Weights of a small transformer language model.
Architecture: RMSNorm after each block, learned positions, no biases in attention or MLP, normalized queries and keys.
MLP neurons of a small language model. Each row is named by its layer, matrix (gate and up: input weights; down: output weights) and neuron, and shows model dimensions 144-239. Each number is 200 + 20 x the weight over its row's rms, rounded and kept within 0 to 999. A neuron's up and down rows have the sign that makes its largest values positive.
After each neuron's rows, "fires on" lists the tokens most often at its 100 highest values on Wikipedia text that the model never trained on.

L8.gate441,230,170,233,178,217,199,177,207,155,225,230,186,195,186,191,203,183,213,202,181,205,173,191,195,182,174,172,202,193,219,166,227,187,166,170,213,180,221,197,152,202,206,203,177,191,214,196,204,196,220,182,224,187,210,173,153,195,187,196,194,205,208,197,167,217,195,186,195,187,195,214,197,197,224,194,205,179,214,226,168,201,214,203,182,212,189,182,203,195,173,240,211,161,201,213,206
L8.up441,201,154,184,212,191,190,197,234,227,231,195,205,203,183,227,182,195,196,215,218,188,168,204,175,200,202,228,188,181,228,177,212,197,165,208,202,218,186,198,212,215,201,195,210,206,189,178,190,235,201,209,185,183,210,241,167,198,146,167,217,188,239,209,157,186,218,196,191,164,208,229,185,190,173,250,186,191,202,174,214,224,205,208,191,207,187,175,193,205,190,234,210,180,219,218,159
L8.down441,250,176,212,189,240,225,190,209,183,205,191,180,195,152,208,199,197,212,208,174,184,178,179,198,218,187,180,188,185,201,189,203,184,171,203,252,225,223,220,174,211,181,187,196,165,179,174,175,233,182,195,182,207,196,178,221,233,194,217,219,213,200,214,174,181,212,209,231,204,240,184,202,219,188,212,203,218,189,186,172,197,191,187,221,214,210,222,201,226,181,192,181,187,206,239,231
fires on: " ", ", ", " of the ", " and ", " the ", " to "

L6.gate397,171,227,179,179,195,197,178,220,211,186,244,195,192,222,222,175,204,220,203,211,197,193,211,230,185,226,140,211,192,204,168,177,206,186,185,209,215,220,200,242,210,218,186,217,203,237,199,255,219,192,160,191,197,226,171,182,205,172,181,207,206,171,163,189,194,206,199,164,222,160,220,211,194,208,208,224,221,202,210,166,219,215,171,158,198,190,185,196,226,192,215,185,214,197,214,215
L6.up397,211,190,177,194,200,220,189,191,191,185,177,208,201,207,187,170,171,177,171,181,200,206,236,202,167,158,166,198,185,206,178,218,167,221,219,208,192,211,247,174,226,202,218,231,216,247,241,193,183,211,212,204,185,178,220,205,206,204,219,188,204,175,229,177,182,189,209,187,178,177,188,208,216,219,222,195,218,215,149,159,190,213,181,228,201,169,212,209,216,182,222,209,220,233,224,205
L6.down397,174,211,172,222,185,225,195,197,229,201,190,212,197,226,190,190,267,236,234,168,225,176,153,217,224,243,203,211,205,214,188,233,261,176,206,227,217,179,216,192,172,218,173,220,215,227,242,206,206,177,205,206,206,205,171,193,193,190,223,190,203,141,213,177,200,220,233,162,200,200,214,179,214,180,202,204,221,212,192,219,194,243,183,183,210,207,216,213,179,202,208,198,166,188,190,187
fires on: "ed", "es", "s", "ing", "um"

L6.gate376,205,233,173,237,226,217,198,213,213,226,206,219,194,221,203,187,175,219,174,219,211,197,205,225,231,210,158,219,217,192,216,207,213,167,192,201,192,210,220,211,218,167,205,201,182,200,183,176,216,199,163,192,205,205,188,215,204,246,201,226,170,205,172,210,210,194,185,201,194,197,209,195,181,219,206,221,194,215,156,194,159,227,182,240,173,211,180,209,208,210,206,154,203,214,209,204
L6.up376,207,205,220,226,230,198,239,181,262,169,195,202,238,185,204,191,183,175,217,164,199,215,218,183,169,207,166,188,211,188,163,188,217,203,186,226,219,195,243,184,209,195,218,163,164,215,193,169,220,175,196,215,226,200,207,175,204,221,191,198,208,182,189,221,168,180,218,197,165,202,190,207,186,191,206,176,212,188,198,178,204,198,198,206,203,186,202,199,196,184,182,194,205,215,165,237
L6.down376,207,211,167,189,183,169,234,215,201,190,221,184,220,200,194,199,222,205,199,187,208,202,192,214,217,187,182,198,259,178,201,192,212,201,207,214,182,218,196,206,231,224,181,190,193,206,225,174,212,224,181,174,222,219,208,173,231,230,175,193,237,221,189,193,215,163,218,227,215,192,176,171,212,218,222,218,207,178,197,214,202,164,172,169,218,171,210,191,208,199,179,223,198,163,171,194
fires on: "–", " | — | —", "\n\n", " | ", "| "

L6.gate474,214,205,178,214,199,179,223,222,169,219,202,179,151,196,201,198,198,217,214,198,223,211,204,210,180,168,213,221,214,234,193,204,219,176,218,216,206,202,245,201,213,204,202,205,203,274,167,219,151,198,191,266,162,217,217,213,234,202,216,177,210,184,193,180,244,165,196,202,212,185,221,204,193,193,206,184,208,224,187,213,220,239,220,202,202,183,218,186,181,192,187,173,236,183,207,163
L6.up474,206,226,208,226,205,168,173,222,216,254,175,240,152,183,188,126,172,212,174,239,229,225,189,197,194,194,210,220,211,198,194,215,192,201,186,195,205,191,223,225,215,204,192,237,201,224,169,205,186,187,212,230,193,198,192,235,220,193,244,203,193,184,226,204,146,157,216,202,229,197,197,203,205,202,198,203,190,214,201,196,218,200,231,188,190,194,191,187,210,202,218,216,190,173,178,206
L6.down474,206,210,202,195,239,196,228,187,202,180,154,180,208,182,198,215,236,211,213,207,213,224,202,163,204,246,216,176,213,187,211,176,198,195,180,224,198,184,198,237,210,182,212,193,188,208,213,167,206,202,194,172,220,172,170,205,178,203,199,189,244,165,211,201,233,198,223,221,203,206,184,210,173,205,200,203,143,198,199,186,226,173,235,207,188,203,219,225,191,204,220,173,200,154,184,223
fires on: "l", "mer", "g", "c", "r", "ud"

L4.gate28,221,214,223,240,177,215,197,229,222,203,183,185,233,192,203,241,214,212,200,215,195,191,199,165,183,201,218,224,194,235,196,193,206,183,207,203,198,197,200,184,183,203,228,192,193,202,229,205,174,201,223,193,202,203,210,181,226,191,184,196,154,156,216,208,170,201,198,214,192,195,190,219,163,216,196,194,167,220,157,199,202,218,200,215,184,174,234,214,183,220,189,217,206,183,176,258
L4.up28,215,198,214,213,187,190,206,192,187,232,170,184,216,206,262,186,189,196,205,197,204,226,206,245,226,199,205,218,217,193,187,187,191,169,206,169,242,220,225,196,166,189,198,218,210,186,182,189,179,218,191,225,220,176,188,159,173,233,205,168,181,166,190,183,194,182,207,226,221,204,227,202,189,150,252,174,211,226,216,195,188,235,203,175,187,197,220,189,205,231,181,210,216,234,230,200
L4.down28,201,226,170,204,215,180,200,219,210,190,201,204,176,206,185,211,183,233,196,221,211,199,186,165,206,182,172,192,230,190,183,198,185,217,211,200,194,174,193,204,201,200,223,215,217,249,194,229,216,198,193,187,210,203,219,223,209,167,210,186,168,212,219,201,206,193,175,180,212,183,165,168,204,236,203,230,187,161,198,196,183,149,206,187,186,199,209,214,236,195,224,210,191,177,171,185
fires on: "e", "c", "l", "r", "is"

L4.gate253,173,188,186,245,183,216,249,239,196,210,194,193,178,226,188,217,197,229,218,188,210,161,184,201,211,240,213,219,231,181,193,203,183,204,184,204,223,210,235,209,196,203,189,204,208,194,234,216,218,209,180,224,220,195,208,213,192,207,193,175,185,218,235,189,177,200,219,229,201,215,214,200,204,198,187,203,153,227,219,193,186,173,211,206,188,198,172,203,206,212,201,241,185,194,201,172
L4.up253,186,210,192,232,172,232,215,205,219,218,187,206,203,206,191,208,179,212,208,196,226,201,200,192,244,221,213,208,202,180,176,196,230,182,216,215,180,187,249,197,174,214,225,214,226,193,214,210,222,188,219,232,208,170,202,198,195,218,199,198,188,202,233,190,184,213,193,216,157,176,192,206,227,167,184,185,178,190,160,178,192,220,189,153,211,201,219,196,230,225,219,221,189,199,203,212
L4.down253,152,210,198,199,206,209,231,193,189,233,232,187,208,175,172,249,198,177,203,244,206,219,209,195,198,213,204,204,203,220,178,205,224,207,213,207,176,188,156,173,239,176,221,163,209,195,234,217,215,201,202,217,188,180,198,190,227,205,185,199,191,187,193,196,208,188,215,242,218,186,193,221,177,153,207,189,215,192,185,174,168,180,193,186,198,222,214,183,179,203,178,176,210,192,191,198
fires on: "\n\n", "\n", "ay", "C"

L8.gate599,207,204,219,226,211,200,222,188,157,154,206,198,197,179,168,168,222,214,218,191,160,172,221,189,214,177,232,190,212,211,171,218,202,218,188,197,188,202,213,176,196,199,212,184,213,222,197,217,206,193,186,192,150,197,220,177,194,174,138,195,209,228,232,202,188,195,207,201,175,221,250,198,245,221,217,219,199,204,201,198,232,198,200,230,213,193,187,221,165,180,203,208,197,205,233,209
L8.up599,188,164,224,226,194,197,190,228,191,198,205,167,206,192,204,220,169,209,230,246,172,175,190,220,202,212,189,187,190,222,216,236,194,191,211,181,212,231,219,188,211,213,211,178,170,207,231,237,225,208,207,185,167,246,200,181,172,180,186,198,216,176,212,157,190,186,174,167,176,213,202,211,212,191,183,214,187,208,199,213,186,198,203,199,189,196,247,185,171,216,178,213,200,177,223,213
L8.down599,267,194,200,205,213,204,222,222,186,228,208,207,176,166,193,216,185,199,199,186,180,215,193,207,201,204,226,198,201,224,193,199,202,194,185,215,206,222,212,159,188,194,208,212,191,165,192,184,208,179,189,194,201,179,189,195,215,178,189,224,201,199,211,191,205,210,177,201,197,199,207,217,226,261,208,193,216,188,206,193,231,174,198,191,206,202,225,202,239,205,197,212,158,221,202,221
fires on: " ", " | ", " to ", "'s "

L8.gate251,198,201,210,217,210,185,178,208,198,235,216,178,221,232,186,213,211,231,191,202,241,178,195,213,186,178,219,220,171,204,191,202,193,195,196,208,218,221,208,205,193,190,222,220,191,240,171,195,195,212,180,222,197,221,184,201,230,155,218,188,141,200,183,227,222,219,164,183,186,221,215,210,182,171,224,198,240,169,192,204,218,191,207,200,226,189,187,167,178,191,195,234,221,191,195,191
L8.up251,178,190,196,190,174,194,189,210,198,202,189,229,215,205,183,209,180,225,166,208,207,198,173,200,184,188,221,176,171,166,204,204,197,182,181,171,211,191,220,198,233,182,195,179,172,213,223,191,197,176,224,158,195,193,213,218,188,219,217,195,184,210,229,219,184,234,188,170,205,195,218,231,201,193,192,180,215,187,260,225,200,178,250,150,172,183,198,198,217,228,200,220,172,177,168,217
L8.down251,232,187,198,235,215,189,184,183,190,222,209,143,180,204,185,196,229,234,206,202,209,224,194,172,182,200,226,195,211,226,158,178,223,206,184,217,187,193,197,185,240,186,170,194,177,187,200,156,227,202,216,196,211,177,196,176,224,208,222,230,228,195,199,158,214,219,214,218,196,215,204,181,212,194,188,192,202,181,152,204,215,220,199,198,181,246,211,205,171,195,232,218,228,193,191,201
fires on: " or", "id", "t", "ad", "l", "c"

L5.gate547,180,165,193,229,159,210,195,203,210,232,246,175,160,190,175,191,171,198,199,198,182,190,136,232,212,190,207,229,185,208,182,203,222,186,190,226,198,206,182,213,195,178,201,201,190,218,230,221,181,207,217,206,189,174,246,216,212,229,256,201,202,218,203,154,200,188,211,190,188,196,217,193,181,204,203,178,178,202,214,220,184,215,192,204,222,187,182,188,213,192,177,208,207,193,195,195
L5.up547,222,238,218,173,228,215,216,178,228,194,199,207,155,219,229,212,194,222,205,173,195,204,213,199,178,190,145,206,214,190,197,172,212,194,192,168,190,182,200,226,190,172,176,185,157,238,197,194,208,174,189,232,220,196,211,196,214,211,208,210,220,199,184,187,185,182,186,200,224,200,182,203,197,215,196,179,208,195,206,198,186,240,159,204,199,178,233,190,239,187,195,207,232,219,194,217
L5.down547,201,235,168,217,216,166,200,166,227,233,165,208,213,212,196,177,198,197,219,197,201,213,191,199,248,182,175,204,207,175,189,199,215,193,189,197,181,207,175,179,189,218,185,190,198,181,206,243,218,184,210,188,202,231,209,205,212,224,177,207,203,231,217,253,194,198,207,231,177,173,218,229,228,216,182,208,213,199,157,148,223,222,189,188,204,201,237,204,195,235,171,194,184,188,179,185
fires on: "\n\n", ")", "°W"

L6.gate21,173,195,207,176,219,177,192,209,210,181,249,171,185,235,241,180,202,169,201,194,227,188,190,225,204,207,197,207,207,206,180,180,245,209,251,215,216,244,205,204,205,180,159,214,180,212,175,202,211,170,218,187,211,201,192,192,231,182,216,198,195,214,179,212,226,232,213,168,213,181,201,171,186,231,213,201,186,194,209,207,207,199,210,186,187,188,138,206,185,200,235,217,238,184,200,202
L6.up21,172,216,192,181,208,197,172,218,212,193,190,196,199,190,236,189,215,213,207,229,245,210,212,216,230,207,218,176,186,181,173,208,217,211,191,192,188,194,246,220,191,232,234,211,179,207,176,181,208,242,168,199,203,195,196,188,246,192,173,196,192,193,197,180,180,241,224,200,185,216,172,188,183,240,196,178,203,184,175,245,210,196,182,179,194,212,186,188,214,218,204,184,212,208,218,192
L6.down21,201,166,202,159,196,213,208,185,215,224,196,161,187,197,202,211,182,215,170,182,167,208,195,216,225,207,207,197,155,209,205,187,234,206,197,196,202,207,184,228,213,182,215,192,177,214,222,168,207,212,186,171,197,209,185,207,161,237,210,192,192,173,167,187,200,211,226,182,225,199,185,174,209,206,210,192,195,202,203,180,206,197,196,203,177,195,166,187,202,189,204,220,204,173,192,142
fires on: "'", "ist", "ike", " UK", "ik", "ength"

L5.gate635,158,175,211,192,243,206,179,221,192,175,219,246,215,217,188,217,191,215,205,217,193,200,209,171,215,199,225,230,208,165,201,187,158,220,145,193,203,215,177,199,187,198,208,176,177,176,195,211,237,220,199,194,204,213,189,177,154,185,168,221,199,215,239,170,199,214,190,187,198,189,190,206,230,209,194,206,193,185,208,220,196,205,198,189,183,187,220,195,184,202,189,208,173,193,228,212
L5.up635,176,194,177,196,226,224,219,187,207,139,180,215,197,196,194,206,187,181,206,217,178,219,207,180,227,205,221,208,218,208,196,204,198,205,149,208,209,184,181,205,183,184,150,171,187,196,207,234,216,208,202,204,187,183,263,183,193,182,190,201,198,168,201,198,211,187,198,193,190,204,238,204,184,220,174,205,231,191,228,206,173,202,195,208,187,206,213,202,198,234,194,221,197,175,189,147
L5.down635,191,203,229,239,191,217,219,242,228,212,224,204,221,187,230,193,187,208,190,190,210,217,187,180,194,237,240,182,209,208,203,176,200,201,214,212,237,188,208,183,166,189,212,188,194,221,186,201,196,193,207,193,214,176,214,218,204,214,218,147,194,205,197,191,199,179,214,205,202,225,189,221,181,220,196,205,182,207,198,180,207,197,177,230,199,187,198,185,235,165,211,181,189,195,216,210
fires on: " | ", ": ", " (", "1"

L4.gate631,195,178,168,224,220,205,198,201,212,224,237,198,190,211,222,227,172,222,220,181,229,196,190,198,224,220,216,217,202,166,170,213,216,169,204,193,186,205,196,224,219,203,223,228,215,191,210,201,224,174,197,265,214,202,203,180,190,207,206,163,223,164,201,206,203,193,180,178,201,173,191,196,186,190,198,202,164,217,182,208,198,230,213,220,200,200,198,209,198,191,171,218,218,218,229,155
L4.up631,199,205,178,188,192,191,223,198,210,208,197,199,196,206,170,214,225,191,188,193,183,193,183,141,193,193,218,194,217,164,201,200,173,207,168,235,191,196,201,188,188,188,183,194,180,203,133,197,216,192,214,202,205,163,201,197,204,166,184,214,215,229,203,194,199,184,203,248,218,208,173,192,253,215,154,206,215,180,167,210,205,166,195,200,212,220,244,201,208,206,199,199,196,180,234,180
L4.down631,208,183,209,211,216,251,204,197,194,257,194,187,166,200,199,162,183,204,208,211,203,219,210,180,184,197,189,247,200,224,253,207,170,220,195,183,206,208,206,220,194,200,182,186,232,173,206,192,170,216,185,189,210,251,196,175,207,191,191,213,168,203,220,192,235,199,196,204,203,193,201,207,204,242,217,209,231,174,255,243,211,214,178,215,179,180,197,204,190,198,232,217,210,211,184,188
fires on: " his", "'s", " and his", " Pe", " Min", " their"

L4.gate440,189,218,184,221,210,193,181,199,161,200,243,225,209,224,215,203,204,210,231,222,200,198,184,157,217,192,215,225,182,205,190,210,204,193,182,200,144,220,221,199,217,218,190,218,174,196,215,203,217,183,190,211,206,224,234,161,212,217,195,213,189,196,181,157,213,179,185,217,201,184,203,216,244,220,201,194,185,238,199,192,192,233,180,200,205,201,205,215,176,235,197,208,225,163,235,191
L4.up440,164,211,223,188,219,229,248,219,198,208,170,201,206,184,209,238,176,196,200,195,204,168,176,182,212,193,199,198,243,182,187,194,198,215,181,192,184,227,203,204,185,219,188,202,191,186,209,206,243,222,204,204,229,213,208,165,204,217,173,197,258,197,225,211,200,185,218,200,186,187,195,199,228,230,189,183,184,244,212,243,177,233,161,210,205,197,185,219,191,210,212,233,207,157,221,201
L4.down440,164,221,205,226,202,200,196,207,173,227,207,220,170,198,210,193,225,170,195,212,233,230,209,220,204,225,184,193,187,201,186,202,181,209,152,231,211,213,195,144,142,198,214,199,196,177,222,201,218,206,194,158,226,172,193,221,196,189,222,193,235,204,220,198,218,189,164,198,218,232,177,235,181,211,233,213,188,204,182,183,192,198,215,193,212,224,191,192,203,187,182,211,210,217,220,199
fires on: ": ", " (", " |", "a (", " (C", "s ("

L5.gate475,197,201,193,225,200,204,196,171,199,182,187,213,188,223,188,200,183,212,218,200,176,209,235,198,165,216,175,207,229,236,200,175,181,190,191,216,181,193,211,180,199,200,248,211,200,222,203,173,221,210,187,238,225,219,200,206,251,196,196,193,188,166,203,263,209,187,174,219,224,202,203,190,187,163,218,208,203,249,218,164,184,157,214,201,204,210,223,199,162,185,212,205,216,148,189,192
L5.up475,173,216,174,202,210,175,208,183,196,190,179,227,219,190,248,183,178,202,236,168,233,193,158,203,213,197,190,208,198,218,205,231,251,199,200,216,194,202,161,187,175,176,208,227,190,204,176,186,207,211,178,230,216,173,200,218,264,196,211,220,184,236,211,213,208,206,184,169,218,174,209,197,161,184,212,231,196,169,226,224,185,193,201,172,175,191,178,200,178,191,226,206,227,190,198,174
L5.down475,232,216,195,191,221,216,197,182,202,198,219,189,168,249,182,190,181,198,219,172,152,205,184,172,186,219,200,189,206,212,168,223,200,253,195,199,204,188,157,226,203,225,217,193,202,202,194,195,199,188,196,212,230,230,207,211,244,166,165,198,170,199,202,203,252,184,142,198,186,234,204,162,170,211,264,238,175,218,211,159,158,191,191,244,228,223,195,215,219,199,204,184,218,197,206,176
fires on: "it", "s", "l", "a", "e", "ed"

L5.gate386,199,201,196,191,184,181,189,177,202,231,214,203,202,193,192,210,138,172,201,205,233,204,206,188,218,229,215,202,170,192,213,226,213,208,181,206,208,181,188,187,201,219,220,197,167,171,199,186,187,203,191,233,207,156,191,193,207,243,184,184,226,204,214,212,209,179,224,191,187,183,183,205,231,201,227,194,177,206,194,200,213,169,233,193,206,199,174,196,204,234,189,191,210,233,188,193
L5.up386,203,194,200,180,179,210,184,185,224,178,198,206,186,191,209,189,217,206,204,220,171,194,187,225,234,229,178,200,187,181,185,213,200,167,165,211,241,165,219,185,173,178,226,215,210,202,255,168,234,152,232,205,192,218,201,201,159,191,170,202,212,212,218,186,187,239,214,174,207,210,206,187,214,198,198,184,216,213,223,247,216,193,204,174,226,195,192,203,209,175,225,160,194,222,189,206
L5.down386,192,175,245,230,227,168,191,192,216,217,182,179,133,183,209,211,186,236,200,195,189,219,165,177,177,178,172,193,188,218,175,190,198,207,222,203,187,179,196,211,190,213,196,210,273,173,208,208,179,186,227,210,193,193,198,218,192,160,223,199,180,175,189,183,218,212,198,187,188,179,197,192,179,236,170,160,209,233,211,168,203,217,180,223,200,210,208,186,205,190,190,199,202,173,213,181
fires on: " as", " and", " | |", ",", " |", " more"

L3.gate583,224,205,179,206,204,192,214,197,202,194,206,199,186,196,192,194,134,203,195,214,173,198,188,210,173,224,214,204,207,144,190,190,188,208,206,201,156,217,205,196,221,197,208,197,186,197,197,227,188,183,213,224,183,181,184,200,197,188,204,192,173,220,211,193,207,213,188,192,209,216,202,195,209,198,194,208,204,204,204,206,204,204,205,186,225,242,137,196,206,188,200,232,222,162,181,194
L3.up583,219,220,180,198,190,181,185,207,226,194,198,216,188,170,160,214,174,167,168,181,180,210,159,223,188,205,205,199,201,188,208,169,154,201,199,200,205,190,197,157,222,200,208,217,176,211,216,211,187,165,197,214,179,206,184,210,181,185,176,200,213,217,224,208,193,229,191,176,204,216,211,225,233,203,224,161,209,207,206,215,236,189,199,192,204,245,185,206,198,185,211,219,185,165,166,212
L3.down583,168,184,208,193,214,224,179,195,214,207,212,212,216,187,186,181,244,199,202,183,205,181,158,237,223,203,200,178,195,227,211,202,179,206,222,212,184,211,180,166,193,186,214,193,210,208,204,205,188,197,187,175,170,197,170,221,168,195,171,171,207,227,219,188,186,199,219,228,158,215,171,180,209,205,172,191,168,236,225,208,243,222,197,180,217,217,248,205,219,198,165,187,172,201,197,175
fires on: ", and", ",", " and", ", and the", "ed and", "s,"

L4.gate150,210,184,186,169,225,232,199,234,201,193,186,226,207,182,182,173,177,183,207,208,249,155,200,229,223,202,216,206,230,187,175,207,183,184,172,207,237,187,216,214,187,206,179,201,197,187,217,204,229,186,231,215,185,202,172,218,205,197,188,197,192,197,196,190,202,197,240,198,194,190,224,202,181,215,213,199,186,203,210,199,209,232,198,229,191,191,217,198,179,185,187,202,197,198,186,208
L4.up150,179,190,192,192,231,196,221,192,207,190,210,208,211,188,196,216,254,201,215,167,232,218,197,183,249,202,224,228,176,209,215,200,185,202,187,204,159,200,163,181,162,219,185,230,217,188,185,213,215,182,183,227,226,213,227,232,153,225,234,239,201,191,200,217,199,151,210,201,155,193,194,226,207,188,183,222,194,219,183,170,208,253,196,184,197,191,193,195,213,182,209,212,203,159,195,203
L4.down150,222,204,215,205,172,212,213,216,231,241,191,196,223,197,217,210,188,191,201,208,199,223,187,203,212,215,205,192,210,180,210,193,214,179,152,182,210,191,194,198,175,203,137,207,177,211,186,188,221,189,207,229,183,177,163,226,213,200,212,190,227,169,206,219,167,168,211,202,240,177,210,187,216,203,204,174,182,202,201,179,194,190,197,188,168,213,223,202,210,193,193,165,211,224,190,210
fires on: "\n\n", " | ", "th", ", as", " (A", " ("

L4.gate122,194,171,183,191,167,247,234,222,190,185,213,206,185,204,189,194,205,207,186,213,205,193,198,219,235,194,188,190,194,213,169,226,257,198,174,208,202,212,222,194,209,228,204,223,207,217,235,217,203,202,201,209,184,204,224,213,204,212,205,211,202,176,195,188,201,209,210,191,213,204,195,206,165,210,210,225,186,194,243,203,194,218,190,224,163,208,176,207,159,196,237,200,200,179,209,211
L4.up122,225,189,188,131,191,228,184,183,205,175,200,201,204,188,191,195,206,186,199,196,216,181,191,190,219,192,186,177,185,256,188,183,226,193,187,205,220,189,206,160,184,236,214,214,204,232,238,180,181,211,193,195,171,186,216,210,226,194,208,210,157,191,179,169,198,208,215,194,207,188,203,205,205,186,178,234,201,168,177,192,176,227,221,208,149,209,245,194,203,186,223,223,199,201,186,227
L4.down122,198,201,201,196,204,204,198,175,227,203,199,226,221,202,163,171,191,192,219,216,205,224,197,211,150,231,240,204,234,203,209,189,199,216,174,198,181,200,202,206,212,202,207,217,198,205,161,197,242,164,217,204,219,208,183,174,185,232,190,219,212,198,206,215,179,171,179,208,227,207,216,191,223,222,222,214,194,189,193,212,208,203,199,180,226,193,193,195,203,175,200,186,202,163,214,183
fires on: "es", "ates", "s", "ains", "ects"

L3.gate552,171,198,203,191,176,179,217,245,182,214,201,210,204,215,227,229,196,247,221,188,224,187,165,180,209,198,224,205,207,161,159,203,177,195,148,237,215,193,225,233,207,195,208,212,215,189,194,221,240,177,193,207,195,187,208,222,207,206,215,189,239,208,167,206,198,161,175,223,177,197,218,181,201,199,227,176,191,235,190,211,217,240,209,190,223,196,204,185,215,180,189,203,238,182,191,186
L3.up552,205,190,222,198,196,217,223,206,175,227,169,207,222,204,198,220,187,240,205,206,218,171,205,191,209,185,191,200,174,249,170,195,237,181,206,203,200,202,175,189,185,210,213,200,223,215,170,230,142,201,209,247,184,192,202,193,183,221,218,200,229,228,176,174,164,210,227,211,169,196,188,221,205,171,171,189,176,172,206,180,168,229,214,199,210,200,194,187,191,187,186,197,190,210,178,158
L3.down552,240,187,196,225,200,209,200,181,213,181,202,241,140,220,186,215,200,226,193,210,236,186,216,187,177,202,191,206,189,180,207,196,226,176,228,218,207,154,219,191,207,182,252,210,170,197,191,201,217,192,200,218,198,197,186,225,168,188,210,156,178,230,200,164,203,194,159,184,182,205,194,196,191,182,249,187,209,223,193,214,193,244,185,223,218,189,218,193,204,193,217,169,230,184,168,202
fires on: "\n\n"

L8.gate636,211,239,182,208,203,176,223,227,183,158,175,183,201,228,213,192,224,179,202,191,195,205,201,222,209,212,185,185,214,228,146,176,219,221,186,214,214,213,221,178,186,207,194,216,206,224,219,201,185,189,202,251,210,205,164,168,206,201,175,188,207,194,190,169,218,184,203,210,178,194,186,199,207,238,206,169,197,214,229,186,218,204,170,237,171,212,189,202,188,187,208,199,210,162,232,195
L8.up636,212,226,217,226,180,208,158,203,204,188,183,178,199,192,210,186,199,225,177,235,191,208,226,188,160,161,189,175,161,222,196,192,209,213,218,178,231,197,192,195,217,244,206,218,197,203,195,182,234,212,198,205,163,221,179,189,191,193,179,231,204,193,213,195,178,211,229,186,184,162,204,187,220,210,162,195,167,183,176,193,218,184,178,169,185,194,225,202,222,219,222,186,207,192,195,220
L8.down636,192,189,215,200,187,210,197,212,203,195,221,195,202,208,200,221,209,191,194,216,193,179,169,220,200,160,198,177,219,222,228,215,254,213,212,185,209,202,199,201,183,208,180,172,160,167,201,221,210,201,205,200,185,183,174,194,163,184,170,180,225,178,189,208,180,174,216,170,217,185,208,204,221,205,191,199,237,219,213,217,196,202,185,167,180,192,188,198,198,181,165,199,184,226,183,194
fires on: "es", "ed", "as", "ing"

L6.gate256,184,219,171,241,173,192,206,209,237,185,195,195,202,200,198,200,201,220,209,216,208,196,149,204,233,177,224,239,191,204,190,196,207,186,168,201,206,212,209,191,222,202,189,223,220,183,196,176,162,187,194,219,198,202,217,161,205,234,244,217,195,185,175,197,180,204,186,227,220,211,215,203,196,206,205,177,173,232,211,210,185,252,202,259,204,232,142,200,207,172,197,187,200,171,201,198
L6.up256,202,234,214,220,205,158,225,179,180,192,198,187,226,194,229,206,200,171,191,216,192,203,191,182,218,203,220,185,223,176,151,220,193,188,204,185,186,181,211,181,196,198,195,169,163,178,177,214,203,208,192,209,222,206,216,161,201,186,196,239,232,206,172,193,152,208,186,225,213,192,226,205,228,237,223,192,161,168,215,182,183,206,191,206,197,209,168,183,209,210,212,164,209,187,220,166
L6.down256,195,232,220,203,173,167,171,194,175,231,217,177,188,225,207,228,200,171,208,197,234,209,191,202,220,208,199,201,201,204,209,213,244,218,206,170,201,217,225,213,184,217,202,193,201,227,179,188,193,136,210,231,181,218,208,205,189,180,206,205,210,178,171,225,166,176,183,222,200,229,212,209,174,233,233,174,172,190,209,176,163,179,228,158,202,155,226,195,185,173,184,198,237,211,203,181
fires on: " (", "-", "\n\n", "s (", "–"

L3.gate406,154,219,176,191,204,226,179,228,220,184,197,245,190,203,169,169,194,188,246,218,177,214,189,201,226,209,220,204,189,217,176,209,183,203,156,215,222,231,215,229,217,221,197,219,198,195,210,197,201,205,197,235,236,172,196,211,211,216,178,212,199,205,211,212,196,206,210,204,209,178,164,219,200,205,172,188,187,210,207,168,187,231,224,219,186,187,214,194,177,181,208,167,216,193,174,220
L3.up406,176,230,190,186,215,178,212,235,210,186,178,225,210,167,202,173,163,186,217,198,191,244,196,182,203,200,193,204,207,239,203,189,171,216,150,201,221,211,190,203,186,182,187,229,199,166,210,196,183,214,184,224,211,175,205,205,165,207,225,245,209,215,228,196,176,224,225,198,199,178,182,245,188,170,198,187,187,187,201,184,199,224,231,185,199,180,214,217,201,178,187,197,194,187,197,230
L3.down406,146,230,213,194,185,159,193,208,214,210,192,222,204,197,189,163,190,157,174,244,198,199,195,199,201,236,197,215,196,184,216,175,171,211,188,174,191,198,174,231,156,217,210,201,208,206,240,188,204,202,171,195,205,209,224,213,204,208,181,233,210,238,199,188,215,250,238,181,193,212,186,194,175,209,163,190,214,183,196,202,189,200,168,187,185,222,199,230,230,214,203,190,208,230,186,222
fires on: " comp", " |", "th", " (", " | −"